config = dict(
    n_layer=9,
    d_model=512,
    n_head=4,
    n_kv_head=4,
    head_dim=128,
    d_mlp=2560,
    vocab_size=32000,
    activation='squared_relu',
    norm='layernorm',
    norm_place='pre',
    norm_eps=1e-05,
    positions='rope',
    rope_base=10000.0,
    rope_fraction=0.5,
    qk_norm=False,
    attn_scale=0.0884,
    bias='none',
    tie_embeddings=False,
    parallel_block=False,
    init='trunc',
    init_std_qkv=0.0168,
    init_std_o=0.0,
    init_std_up=0.0168,
    init_std_down=0.0,
    init_mimetic=0.7,
    optimizer='muon_variant',
    lr=0.00978,
    beta1=0.93,
    weight_decay=0.0083,
    lr_head=0.00559,
    grad_clip=0.5,
    warmup_steps=200,
    schedule='wsd',
    decay_fraction=0.631,
    decay_shape='exp',
    final_lr_fraction=0.05,
    batch_tokens=65536,
    seq_len=512,
    doc_mask=True,
    train_tokens=582100000,
    steps=8883,
    dataset='wikipedia_en',
)
MLP neurons of a small language model. Each row is named by its layer, matrix (up: input weights) and neuron, and shows model dimensions 128-223. Each number is 200 + 40 x the weight over its row's rms, rounded and kept within 0 to 999.
After each neuron's rows, "fires on" lists the tokens most often at its 100 highest values on Wikipedia text that the model never trained on.

L3.up2551,284,246,169,177,196,157,139,226,241,183,152,163,169,223,202,162,190,128,178,169,213,177,163,193,180,218,183,188,198,237,223,303,146,214,122,209,221,168,214,167,210,218,218,140,240,221,144,190,241,267,207,187,189,174,178,189,207,257,217,246,184,223,220,199,207,194,242,144,295,285,187,203,114,253,226,144,185,264,219,200,166,232,200,141,166,252,209,186,141,177,230,216,240,103,142,269
fires on: " of", "ing", " in", " taking"

L3.up458,196,235,147,220,241,204,197,207,154,220,142,117,205,279,182,178,183,79,318,172,212,242,192,187,254,225,192,195,202,163,222,221,237,158,209,165,220,165,183,148,186,266,157,144,146,158,202,178,189,185,249,183,266,181,159,89,218,246,192,152,225,173,283,162,173,204,190,223,220,179,236,250,176,278,199,224,233,150,157,218,188,188,171,126,212,223,171,195,191,213,217,234,127,262,195,205
fires on: ":", " November", "bo"

L3.up259,156,170,185,178,231,189,220,244,211,227,149,235,109,203,150,217,225,289,251,213,207,142,139,261,186,192,215,209,180,187,163,253,216,184,193,216,241,211,244,160,132,201,248,266,209,241,253,162,179,169,204,202,169,194,189,221,176,184,166,175,211,232,168,180,201,199,216,214,151,199,279,201,165,200,124,214,224,241,242,191,240,168,162,224,226,269,133,209,155,256,218,192,162,241,221,249
fires on: " of", "s", " |", "'"

L3.up83,300,188,240,167,264,169,171,196,186,190,243,229,157,240,169,228,265,155,304,219,201,227,196,219,248,223,195,241,164,172,216,177,130,154,214,238,234,209,269,273,235,227,143,210,172,170,255,206,143,233,305,196,237,217,129,245,222,192,175,217,224,187,204,184,244,191,229,187,228,186,187,235,197,181,159,178,153,161,200,251,133,193,268,230,118,200,212,207,242,203,257,204,208,169,169,295
fires on: " which", " where", ",", " that"

L3.up1584,182,195,160,209,154,196,190,244,201,175,138,166,242,241,173,229,194,155,216,158,192,201,174,186,106,177,233,235,236,163,237,241,144,150,185,300,220,275,207,173,225,216,150,142,209,187,233,192,275,216,172,233,216,228,147,227,184,217,176,188,197,187,158,181,153,122,275,122,207,192,227,161,205,210,160,213,260,211,146,228,185,195,213,186,209,279,170,233,237,217,181,179,200,256,172,211
fires on: ":", "'", "s", " his", " on"

L3.up2248,206,226,237,220,204,234,172,157,164,259,206,173,191,161,200,218,135,231,106,197,127,207,146,198,218,196,225,148,224,150,170,247,150,198,165,157,219,198,196,161,186,232,235,226,164,210,156,141,172,145,196,208,199,211,216,145,145,167,187,267,139,193,175,249,256,149,203,164,131,262,257,221,95,211,235,179,217,172,202,233,198,176,246,182,184,204,187,194,201,182,209,265,188,194,149,211
fires on: ",", " |", " same"

L3.up1982,164,229,238,223,219,207,205,201,203,104,171,218,150,180,287,167,203,209,242,161,220,231,169,150,143,182,209,217,230,284,185,177,105,210,254,222,195,137,262,271,235,163,169,206,110,151,241,280,193,201,206,138,203,211,191,231,143,108,210,220,216,185,192,179,194,212,155,208,157,193,197,238,227,182,128,165,190,169,178,207,153,192,242,135,204,224,154,181,273,272,225,190,227,143,224,176
fires on: ","

L3.up2048,237,187,186,223,203,157,165,266,202,138,187,156,194,156,180,225,136,176,224,152,230,177,179,234,158,198,178,230,234,216,188,184,165,222,163,143,260,285,198,190,166,244,211,144,205,261,273,248,281,195,244,228,230,212,143,178,201,179,186,210,222,215,192,242,219,193,229,189,211,241,210,72,156,159,221,250,174,138,162,199,149,179,199,190,223,186,210,129,234,149,176,208,223,255,272,155
fires on: "'", "s"

L3.up98,186,185,152,220,142,188,184,232,230,155,216,154,207,148,262,224,281,143,214,156,177,198,246,175,156,117,169,226,234,194,181,257,140,182,290,180,229,242,275,141,171,204,168,194,173,233,227,188,143,181,203,78,162,221,153,244,210,211,174,209,285,200,189,167,216,214,240,226,232,187,249,230,242,219,145,226,237,159,134,141,156,229,187,223,203,197,281,188,270,173,242,205,191,242,252,206
fires on: " from", " by", " in", " –", " place", " central"

L3.up1732,198,213,131,295,233,106,183,228,211,118,217,180,269,205,232,183,243,178,213,150,189,218,212,134,235,296,205,219,247,279,134,175,166,187,332,192,168,272,271,206,218,210,227,260,210,149,219,207,234,175,201,186,215,271,164,207,213,165,200,179,180,217,197,195,208,238,166,173,257,153,284,201,192,96,196,252,203,254,163,225,244,271,248,179,198,237,246,130,172,194,149,205,127,154,275,220
fires on: " and", "-", ",", "/", "or", "o"

L3.up1822,279,183,138,181,200,146,197,161,229,218,235,243,138,172,241,174,185,236,254,256,178,195,201,287,215,264,171,189,212,193,214,228,163,220,231,224,216,170,169,222,210,144,251,189,179,229,230,186,169,256,278,217,175,113,199,171,179,137,218,219,180,185,190,271,253,174,236,274,176,112,259,183,175,233,204,200,190,212,207,190,258,212,264,211,242,127,223,204,166,172,125,192,126,105,125,220
fires on: " |", " of"

L3.up2437,227,211,147,247,210,187,225,233,243,165,137,236,185,238,162,127,204,154,210,198,264,241,246,286,154,195,145,339,145,173,203,151,123,185,279,222,193,194,206,148,236,210,182,154,191,249,190,176,186,201,236,189,195,186,169,194,206,215,198,252,179,209,180,254,212,210,254,190,242,222,233,196,143,176,155,199,159,241,158,239,197,194,158,216,257,263,198,212,216,158,162,228,161,162,200,201
fires on: " |", ";", " on", " of", ".", "\""

L3.up2231,196,155,219,245,109,125,238,228,207,185,118,142,163,167,195,226,193,199,143,234,178,210,210,247,186,144,156,200,228,240,162,218,230,215,221,171,240,274,230,208,168,191,170,209,115,286,187,154,225,199,169,234,180,33,175,221,182,181,213,171,251,197,246,244,238,233,227,214,196,188,148,331,180,179,170,170,263,123,203,287,166,272,153,118,224,172,190,176,173,164,174,244,186,158,276,237
fires on: "k", "s", " and", " &", "m", "."

L3.up1620,200,158,222,253,202,199,165,161,175,233,219,163,127,248,155,187,170,229,177,173,210,158,156,211,202,230,221,218,173,167,233,241,205,248,178,226,253,254,242,151,212,265,173,269,248,150,164,130,170,175,244,201,158,207,196,239,245,259,157,233,177,240,216,219,221,170,167,245,193,228,256,147,202,156,200,201,218,243,217,234,232,138,162,194,166,321,209,208,137,196,243,190,259,206,226,226
fires on: " |"

L3.up1522,152,225,213,188,149,286,170,231,227,136,289,220,160,216,194,195,232,247,274,152,154,141,306,193,229,162,239,234,178,225,243,238,214,170,201,206,199,236,197,195,190,186,185,148,248,173,190,187,213,238,147,181,176,202,178,187,169,163,210,163,322,221,229,194,180,172,242,170,268,196,137,212,183,207,140,163,177,181,202,205,210,201,206,239,177,208,194,154,285,202,261,298,229,211,201,157
fires on: " in", " from", " –", "From", " since", " From"

L3.up1495,235,214,177,176,245,209,227,159,122,165,174,176,203,249,180,202,199,213,158,149,195,279,182,171,226,181,224,250,169,158,170,234,159,207,185,227,182,190,231,216,181,186,167,231,258,208,210,174,241,194,228,147,239,263,255,134,162,162,220,189,283,128,223,206,173,157,211,203,243,205,197,83,187,251,164,248,243,156,242,215,270,191,240,199,208,240,242,222,204,253,259,149,240,197,239,181
fires on: "s", "-", "'", " la"

L3.up1470,229,231,133,183,175,140,128,222,209,244,223,214,217,238,271,228,234,207,183,197,206,218,158,264,254,171,136,249,171,165,152,199,285,153,203,172,196,166,179,204,148,155,201,169,181,218,116,208,219,196,133,229,170,204,159,207,191,165,215,174,258,278,230,116,227,205,242,188,159,181,199,196,175,185,182,219,202,229,295,152,193,186,173,178,204,166,214,250,209,149,214,230,143,187,223,145
fires on: "-", "ic", "th"

L3.up2211,216,206,207,155,165,158,134,195,162,181,222,207,205,215,173,214,240,171,303,164,182,236,199,191,194,194,215,243,177,181,224,287,163,189,156,162,146,268,213,200,130,140,144,196,180,198,147,207,193,221,199,235,215,159,138,184,193,238,253,211,298,234,229,99,186,194,233,151,247,115,232,153,82,176,152,232,224,218,236,190,219,184,213,128,216,246,214,259,192,210,221,200,229,224,156,204
fires on: " |", " United", ":", "g", "-"

L3.up642,281,182,185,318,196,228,249,215,208,204,125,132,199,217,224,246,193,180,199,189,161,227,163,158,193,214,240,162,213,190,248,229,211,199,208,247,200,152,195,129,225,204,145,163,169,151,144,172,206,148,215,201,219,167,163,226,172,228,211,188,222,203,214,165,184,208,213,211,177,197,176,187,186,271,220,222,231,177,157,223,180,206,126,203,224,267,151,167,238,252,240,235,195,232,231,204
fires on: ":"

L3.up2133,250,187,236,187,206,236,204,205,201,198,183,148,200,254,223,218,236,252,206,164,184,162,180,192,178,174,188,304,187,198,215,203,225,213,83,300,244,132,142,250,201,222,262,162,219,181,177,151,286,260,187,225,229,243,230,148,141,143,169,170,200,213,153,180,190,170,223,207,175,134,220,195,254,199,208,278,221,220,207,191,190,167,186,240,198,211,131,212,239,261,100,202,218,179,216,208
fires on: ":", " by", "s", " on", ","

L3.up1191,173,242,203,226,154,146,232,206,215,245,264,183,219,219,213,282,157,176,220,245,210,234,237,152,206,158,176,164,207,226,183,111,266,127,174,209,200,201,234,171,219,219,171,181,190,168,178,309,279,180,233,189,191,196,114,200,171,180,115,216,253,208,148,271,182,171,188,237,148,186,223,149,234,209,238,187,252,181,283,275,242,195,203,236,213,164,236,169,229,274,167,230,224,184,289,212
fires on: "er", "s", "ra", "mer", "ic", "al"

L3.up15,275,145,144,235,117,210,221,204,185,193,142,155,244,196,132,168,169,236,193,156,154,179,275,233,174,166,264,181,172,237,196,194,210,151,230,200,191,214,206,196,236,212,154,245,173,217,210,198,204,227,236,118,217,210,199,230,234,229,186,216,165,226,254,219,168,233,227,228,91,253,196,145,309,164,220,258,193,187,176,178,203,135,198,281,181,171,215,136,271,179,147,181,149,234,240,248
fires on: "s", "st", "t", "or"

L3.up1203,224,181,231,155,154,189,117,142,137,185,207,189,196,228,210,208,227,201,212,264,216,229,126,229,253,219,172,300,191,203,222,177,226,133,232,230,194,185,224,249,149,209,227,211,195,212,210,178,209,146,194,154,240,198,334,176,204,204,219,162,255,206,203,232,177,215,216,169,182,171,157,180,215,233,207,137,203,228,290,285,259,190,139,233,219,134,184,245,156,188,155,169,285,239,201,208
fires on: " by", " |", " of", " with"

L3.up2187,251,258,238,200,218,211,122,236,142,163,141,250,208,191,197,195,171,230,194,222,240,161,128,234,237,154,171,239,172,158,193,239,158,233,197,185,180,153,144,234,194,133,205,238,163,142,172,144,212,201,161,158,209,185,189,183,139,161,174,173,235,232,257,153,201,187,275,162,280,209,175,169,163,145,182,139,256,138,175,192,269,234,191,273,236,227,241,162,155,111,263,288,156,195,242,236
fires on: "-", "ú", "wa", " Sir", "e"

L3.up932,272,120,232,227,111,243,274,142,154,176,207,188,203,213,150,268,162,197,158,249,205,137,231,239,139,192,214,158,212,277,240,190,263,216,211,138,258,186,204,190,189,233,219,150,163,224,219,144,185,171,159,223,241,142,162,234,171,220,165,205,155,165,181,208,293,240,195,230,180,226,195,188,189,204,199,205,214,193,231,204,189,218,161,186,185,182,268,102,219,172,115,164,236,226,256,201
fires on: "z", "st", "m", "s", "d", "j"

L3.up616,193,280,169,233,110,159,211,194,198,246,186,251,195,180,122,120,161,199,179,282,181,184,203,201,189,210,185,161,278,250,177,210,155,205,194,284,188,183,251,186,174,200,179,265,161,263,176,169,167,243,218,201,161,180,174,313,247,212,164,264,215,177,201,258,144,168,200,230,116,194,162,191,268,165,187,244,178,179,259,247,236,191,166,224,169,184,171,203,216,217,158,166,191,126,190,196
fires on: "n", "s", "in", "-", "e", "en"

L3.up2182,247,262,223,234,196,223,237,152,225,179,216,259,186,216,152,219,191,217,222,216,218,245,244,218,182,229,134,232,183,221,225,160,210,148,232,251,203,205,152,147,250,192,244,286,193,227,243,172,262,249,283,262,219,186,180,240,142,181,238,126,231,259,242,201,194,247,206,227,263,184,264,212,196,178,218,251,157,188,178,143,193,303,191,169,164,229,243,200,264,158,149,231,193,185,236,183
fires on: " of", " the", " |", " or", "s"

L3.up2061,134,120,242,156,173,194,210,291,185,206,147,214,204,225,264,212,176,226,187,216,216,165,198,173,221,215,238,211,214,284,214,142,231,255,128,154,176,186,243,239,234,150,147,263,133,246,143,115,168,174,204,171,214,179,278,140,175,180,220,180,160,190,151,193,198,228,169,221,209,163,235,309,194,183,140,171,259,237,210,205,261,139,309,115,204,249,170,254,226,222,218,222,209,214,238,217
fires on: ".", " to", " from", " |"

L3.up517,249,208,218,216,177,146,239,161,187,199,137,174,229,211,188,187,249,156,217,242,224,176,185,228,133,249,220,192,168,215,137,215,207,157,293,179,299,125,261,251,242,195,189,190,187,193,192,193,113,202,181,202,184,197,208,158,205,194,175,209,231,162,141,221,204,197,270,233,197,184,200,216,204,268,149,195,200,208,209,222,223,224,224,149,167,184,266,193,167,215,222,183,159,190,204,176
fires on: "s", "c", " Championships", ".", "as"

L3.up1622,239,214,189,140,200,168,203,171,224,192,109,216,144,222,188,181,180,172,155,254,235,203,192,167,278,220,212,205,199,264,184,149,182,212,216,235,225,251,85,180,289,184,197,234,228,150,264,223,225,165,207,234,168,200,108,212,248,172,237,207,175,194,192,187,223,272,254,161,199,228,170,192,240,217,240,182,221,170,190,186,214,205,224,226,197,270,199,158,209,124,148,183,210,201,110,172
fires on: " |"

L3.up696,171,263,178,221,109,186,218,289,168,139,194,236,205,270,129,193,211,222,240,81,210,141,207,198,173,186,174,223,242,218,212,179,157,188,157,203,215,171,264,165,133,211,165,179,199,135,208,160,228,239,173,131,296,210,206,155,200,169,248,186,255,208,176,131,188,195,209,215,224,185,181,129,227,240,191,220,175,247,161,154,161,119,222,234,134,215,226,250,171,159,232,182,165,221,202,251
fires on: " from", " at", "\"", " in", " of", " ("

L3.up970,249,182,227,152,204,172,236,199,191,204,173,228,169,196,199,251,192,213,184,218,268,219,201,198,253,228,152,181,174,261,157,153,243,204,208,178,245,202,164,237,183,179,228,244,175,168,172,213,184,212,211,259,225,114,185,213,231,186,249,207,202,221,177,204,168,234,228,202,161,198,202,187,245,246,203,264,132,210,232,197,177,175,297,163,230,275,232,163,200,240,144,198,229,196,156,227
fires on: " |", ",", ";"

L3.up1742,173,230,263,237,189,174,199,237,242,199,197,266,228,196,219,253,233,258,167,108,261,188,280,225,162,153,227,254,157,160,214,162,162,128,209,142,223,207,236,174,202,154,216,217,152,283,192,97,178,200,124,246,95,163,255,270,191,185,213,199,215,252,258,194,143,170,217,192,183,207,201,269,242,233,216,202,163,237,187,175,266,167,244,247,193,151,186,159,215,164,210,225,169,226,169,159
fires on: " |", ")", " 1"

L3.up1565,272,267,180,198,178,170,166,221,207,248,249,226,215,133,217,144,166,270,196,198,171,203,231,188,223,212,138,203,151,180,243,248,61,179,252,128,228,225,132,209,197,167,274,153,223,160,177,188,193,172,192,181,189,151,273,158,173,161,172,220,145,187,232,256,163,195,193,225,146,266,204,166,103,240,180,205,190,196,198,227,217,257,270,176,236,129,155,249,194,247,187,263,230,177,191,109
fires on: " of", ",", " |", " for", " within"

L3.up1683,237,192,219,171,205,184,224,196,99,219,224,227,232,161,117,206,165,183,195,225,231,199,168,221,208,174,297,185,227,146,217,178,219,199,188,252,118,186,233,234,189,197,200,225,163,288,194,244,113,163,212,197,160,199,186,200,239,192,193,273,217,173,177,222,209,224,259,143,288,237,166,180,194,126,187,167,192,124,227,250,279,147,228,182,172,193,266,207,308,223,213,210,282,146,222,141
fires on: "-", "s", " Class", "cap", " point", " August"

L3.up386,159,207,253,239,143,167,237,149,189,80,148,161,158,155,166,205,158,133,224,158,234,212,192,149,217,239,252,136,194,123,186,191,174,179,283,240,144,278,212,196,212,171,178,183,201,197,206,190,213,154,207,234,216,176,197,169,154,227,219,182,242,188,260,226,239,177,152,186,164,220,222,175,162,211,205,179,252,224,188,241,223,170,210,187,157,215,194,167,212,167,193,210,158,234,193,192
fires on: " and", "h", "ik", " or", ",", "tor"

L3.up1099,179,185,292,222,225,164,221,184,254,172,153,166,192,201,218,187,163,159,157,251,218,288,173,162,261,157,145,165,183,207,167,256,209,235,173,242,201,253,138,173,223,206,189,221,231,280,134,171,231,157,205,189,164,233,209,193,189,210,197,207,193,111,318,259,147,144,193,200,208,211,206,196,204,195,198,207,204,181,249,247,218,231,275,176,200,180,250,132,191,214,230,185,214,217,279,256
fires on: " and", " as", " later", " used", ",", "/"

L3.up1271,178,322,173,217,163,163,107,168,155,179,191,197,199,198,225,203,156,298,185,223,153,237,174,232,171,196,125,222,192,208,236,156,175,193,193,172,203,224,175,178,156,153,168,125,157,146,217,122,181,169,159,211,216,157,149,195,265,238,190,205,200,199,230,189,288,208,250,228,201,274,212,201,170,201,230,289,145,222,205,128,234,216,124,224,258,213,221,250,185,184,153,246,237,174,185,219
fires on: "-"

L3.up1970,217,195,239,205,212,171,194,207,192,162,146,169,227,156,253,250,223,231,164,226,169,127,187,185,228,226,185,208,196,170,221,205,261,206,269,196,231,173,273,222,183,207,194,120,165,207,251,187,174,205,101,187,231,195,158,159,216,156,176,206,188,265,182,235,215,184,253,240,161,230,234,190,175,195,223,257,216,245,207,198,175,160,231,271,229,251,211,172,238,175,221,227,175,253,199,211
fires on: "s", "na", ".", "va", "har"

L3.up166,159,226,101,167,102,226,217,187,229,235,205,165,165,194,221,138,155,273,194,191,193,179,168,205,271,185,208,235,187,203,230,196,265,200,256,198,207,230,156,224,263,163,175,267,140,135,172,138,192,206,246,198,192,230,244,224,230,118,226,215,182,170,213,238,179,204,198,133,188,126,210,170,181,211,214,220,278,181,206,258,168,191,221,176,126,187,169,268,136,201,210,249,243,206,160,205
fires on: " of", " |", " at", " north"

L3.up1987,204,244,241,259,119,225,286,212,254,209,162,227,210,157,231,211,187,236,246,214,212,298,205,174,179,195,251,186,242,218,189,235,231,142,179,202,155,256,125,243,233,181,250,201,256,173,261,185,199,230,200,222,133,212,217,212,198,158,199,180,239,158,179,216,180,166,211,226,177,211,262,203,120,236,279,200,144,241,291,269,187,255,131,200,190,236,213,173,203,182,204,221,182,130,211,249
fires on: " of", ")", ".", "-", "\n", "lan"

L3.up2020,198,252,226,153,173,241,205,225,178,192,203,239,194,115,208,113,171,235,249,250,164,203,189,204,219,168,214,293,142,180,189,275,165,241,241,222,227,194,179,211,216,166,172,210,247,231,183,142,114,168,146,159,183,179,172,199,175,171,307,155,154,206,170,234,234,187,226,161,232,236,177,231,188,240,236,251,169,236,125,200,191,222,161,157,242,183,188,154,213,131,291,205,210,210,256,223
fires on: "\n", ",", " number", "."

L3.up1480,191,210,225,235,221,227,187,245,236,298,264,221,164,202,195,200,212,205,217,196,197,109,245,295,253,169,171,202,212,174,120,200,250,172,207,186,182,217,192,217,203,221,148,193,178,233,203,236,283,234,170,245,214,266,175,222,168,207,199,173,175,196,128,223,175,138,200,152,219,152,219,263,284,245,243,204,219,227,217,232,252,186,232,246,122,186,200,205,292,194,154,126,152,213,224,170
fires on: " his", ",", " he", "s", " His"

L3.up2526,171,130,222,195,124,211,185,250,264,202,186,199,207,237,291,211,171,227,248,277,169,259,196,199,184,258,214,153,198,177,198,206,150,207,229,146,182,172,205,169,204,268,179,233,208,84,180,198,213,183,260,242,203,169,317,182,261,167,229,176,142,209,190,238,216,253,105,227,226,174,191,222,238,280,222,160,220,212,220,236,265,90,183,106,218,283,152,248,221,198,257,209,260,269,133,213
fires on: " of", " at", " for", " from", " to"

L3.up2520,114,167,227,150,153,96,207,187,179,249,205,189,184,172,199,166,253,215,190,197,169,228,259,177,178,177,259,239,170,230,198,221,120,151,140,177,174,258,201,196,175,163,244,180,159,253,217,156,222,214,186,208,200,202,157,185,266,118,245,204,192,190,236,190,232,247,170,209,263,250,272,218,245,207,213,195,132,215,206,224,201,225,141,205,148,293,219,240,194,231,213,272,183,111,173,279
fires on: " of", ",", " Day", " Act", " 2", ")"

L3.up1618,165,208,237,147,232,194,211,226,192,103,245,199,109,246,221,248,136,197,206,201,208,211,198,156,267,209,235,233,255,219,190,173,163,232,231,195,204,173,210,174,176,150,212,155,157,265,158,205,173,199,197,175,178,200,173,240,224,160,134,236,250,187,174,161,233,187,226,149,186,103,142,242,241,261,195,166,195,153,214,152,188,241,191,173,155,227,160,197,226,184,251,238,285,155,231,212
fires on: ","

L3.up1658,166,247,210,217,162,221,223,225,195,234,225,217,253,203,201,212,228,248,233,149,222,205,218,179,230,214,244,155,157,291,204,255,173,183,231,148,247,206,199,124,204,242,213,262,127,143,108,203,254,193,204,203,220,251,133,229,268,159,158,218,211,210,205,192,159,210,225,241,200,186,176,217,194,129,209,240,235,193,184,211,173,233,208,164,219,237,212,178,204,305,123,115,209,139,234,249
fires on: "al", "s", "ing", "y", "a", "d"

L3.up220,232,221,227,172,239,214,204,130,218,249,240,176,154,258,129,172,244,188,212,194,175,216,229,280,170,172,252,185,163,213,265,205,167,202,214,175,229,306,156,201,169,193,241,183,214,155,240,211,217,147,219,150,242,163,260,222,118,152,173,133,215,232,204,244,172,191,218,196,174,254,281,185,182,173,204,187,99,219,182,238,242,249,177,197,246,224,125,218,202,262,178,308,193,203,259,159
fires on: " of", " de", "v", " |", "\n"

L3.up1733,193,283,155,174,211,277,218,205,178,129,207,216,237,190,218,213,118,198,221,140,207,163,225,253,222,159,180,297,169,141,239,262,229,141,200,227,266,207,120,171,174,205,206,180,187,210,219,173,172,157,218,181,240,211,206,219,242,188,160,165,196,240,176,197,209,182,219,153,206,129,153,180,207,147,252,186,162,220,190,246,142,183,234,177,164,265,131,235,244,177,233,181,170,123,228,195
fires on: "\"", ".\"", ",", "\",", ".", "\"."

L3.up1517,204,215,234,196,236,189,186,199,218,278,174,255,140,234,189,258,291,179,242,242,296,134,190,156,96,152,197,161,196,260,245,180,171,211,159,234,245,206,135,210,233,153,219,190,191,250,205,222,180,245,190,224,101,239,202,153,245,205,210,189,234,168,219,169,216,219,214,125,215,225,187,242,254,248,246,149,145,174,242,168,244,194,223,135,164,224,185,166,244,178,147,192,244,189,251,286
fires on: " television", "ing", " radio", " in", " TV", " rail"

L3.up127,174,165,269,136,226,191,225,228,204,172,177,256,133,216,136,213,237,170,236,251,252,273,211,197,180,231,144,246,228,249,173,137,164,217,230,145,202,176,215,216,191,192,172,157,145,223,251,202,175,193,258,182,234,212,186,188,173,177,168,166,142,109,152,256,167,187,199,197,220,205,110,268,241,215,242,169,149,199,221,197,233,179,217,209,206,158,170,144,178,202,141,284,197,140,249,219
fires on: " |", "-", "\n", ",", " –"

L3.up651,183,194,166,244,185,159,210,182,231,196,185,200,248,160,193,185,251,203,215,207,192,268,168,202,254,159,241,262,215,214,174,202,212,120,243,238,151,220,219,223,290,216,231,130,160,137,184,160,230,194,154,303,210,178,159,242,162,153,218,224,178,231,233,202,179,136,191,172,206,172,212,231,189,306,224,176,224,171,160,224,222,208,226,222,192,235,143,184,274,203,113,154,257,247,257,144
fires on: "s", "'", " own", " v", " and", " two"

L3.up1339,184,206,248,164,238,234,141,137,106,180,193,176,174,207,151,196,140,222,203,334,168,190,190,211,182,186,161,165,173,161,190,254,171,182,241,167,259,220,197,189,203,237,198,154,133,201,213,179,229,213,196,193,172,160,178,221,264,194,270,153,206,140,202,197,287,165,213,202,167,283,205,228,244,156,184,214,208,136,187,276,205,213,227,175,174,165,180,184,181,225,115,198,200,141,169,168
fires on: "s", "k", "m", "n", "p", "i"

L3.up315,124,177,246,273,199,163,225,247,170,172,260,167,208,206,239,198,164,190,159,197,173,161,201,203,239,197,260,188,130,253,151,190,178,176,229,297,209,142,246,152,180,235,227,195,176,224,113,194,164,189,184,215,173,225,274,266,176,255,160,252,198,246,221,172,185,210,246,261,180,252,224,166,171,277,241,169,223,199,177,155,200,168,287,162,173,212,164,201,211,201,217,243,232,188,223,128
fires on: " of", "i", " too", " like"

L3.up1247,164,184,156,163,218,187,141,284,255,219,166,278,235,182,125,215,208,200,187,124,234,287,168,179,220,201,237,218,212,212,207,281,219,121,193,227,186,220,212,120,181,130,202,266,207,208,179,173,185,178,201,184,129,196,165,184,171,236,140,204,156,220,194,189,168,207,240,172,203,171,193,239,233,237,281,218,179,200,108,179,231,202,137,226,209,213,166,120,168,205,160,223,191,243,210,246
fires on: "G", "\"", "g", " #1", "em", " |"

L3.up806,185,163,217,193,169,186,136,194,179,203,146,204,165,173,250,214,227,186,170,251,240,227,139,178,223,220,163,270,180,196,179,195,167,196,267,230,240,158,228,149,171,194,177,243,184,178,203,158,217,171,179,144,172,220,167,253,179,184,191,202,168,188,254,220,201,252,278,224,186,173,167,175,152,210,169,190,251,225,227,148,202,182,252,192,123,180,128,234,171,180,160,188,266,217,166,158
fires on: ";", " |", "i"

L3.up2516,224,204,201,207,142,149,192,214,280,265,287,232,201,174,212,169,117,198,152,107,147,214,210,208,169,171,224,151,217,132,188,216,237,128,218,264,216,265,227,218,221,171,207,199,223,200,151,228,186,183,164,199,128,195,203,232,211,170,214,191,203,221,224,112,270,179,136,247,234,183,227,179,138,137,149,184,224,228,193,159,214,193,181,250,149,198,160,240,184,188,140,170,156,189,181,194
fires on: " in", "-", " (", " In", " of", " |"

L3.up998,194,208,166,202,184,238,222,222,176,167,195,175,221,214,220,250,238,227,249,233,243,247,176,147,254,180,253,122,204,198,241,246,217,201,148,269,219,229,253,162,207,177,103,189,259,161,179,111,192,171,158,213,220,190,175,220,163,225,238,225,249,178,248,163,251,189,195,165,260,208,114,191,202,188,143,246,231,322,201,157,230,197,142,250,174,210,200,124,262,233,207,196,156,161,198,174
fires on: " in", "\"", "-", ":", "a"

L3.up1503,269,151,208,211,175,194,226,110,146,166,122,187,238,190,222,215,254,221,187,209,174,173,231,156,167,219,180,150,197,227,222,165,149,134,109,189,315,192,305,214,184,158,266,215,160,168,202,222,261,156,200,228,194,231,226,163,225,135,244,142,296,204,188,208,184,151,236,225,209,262,216,199,204,200,192,171,260,238,238,150,273,181,201,172,206,216,188,161,145,225,327,193,189,191,210,120
fires on: "s", "d", "S", "c"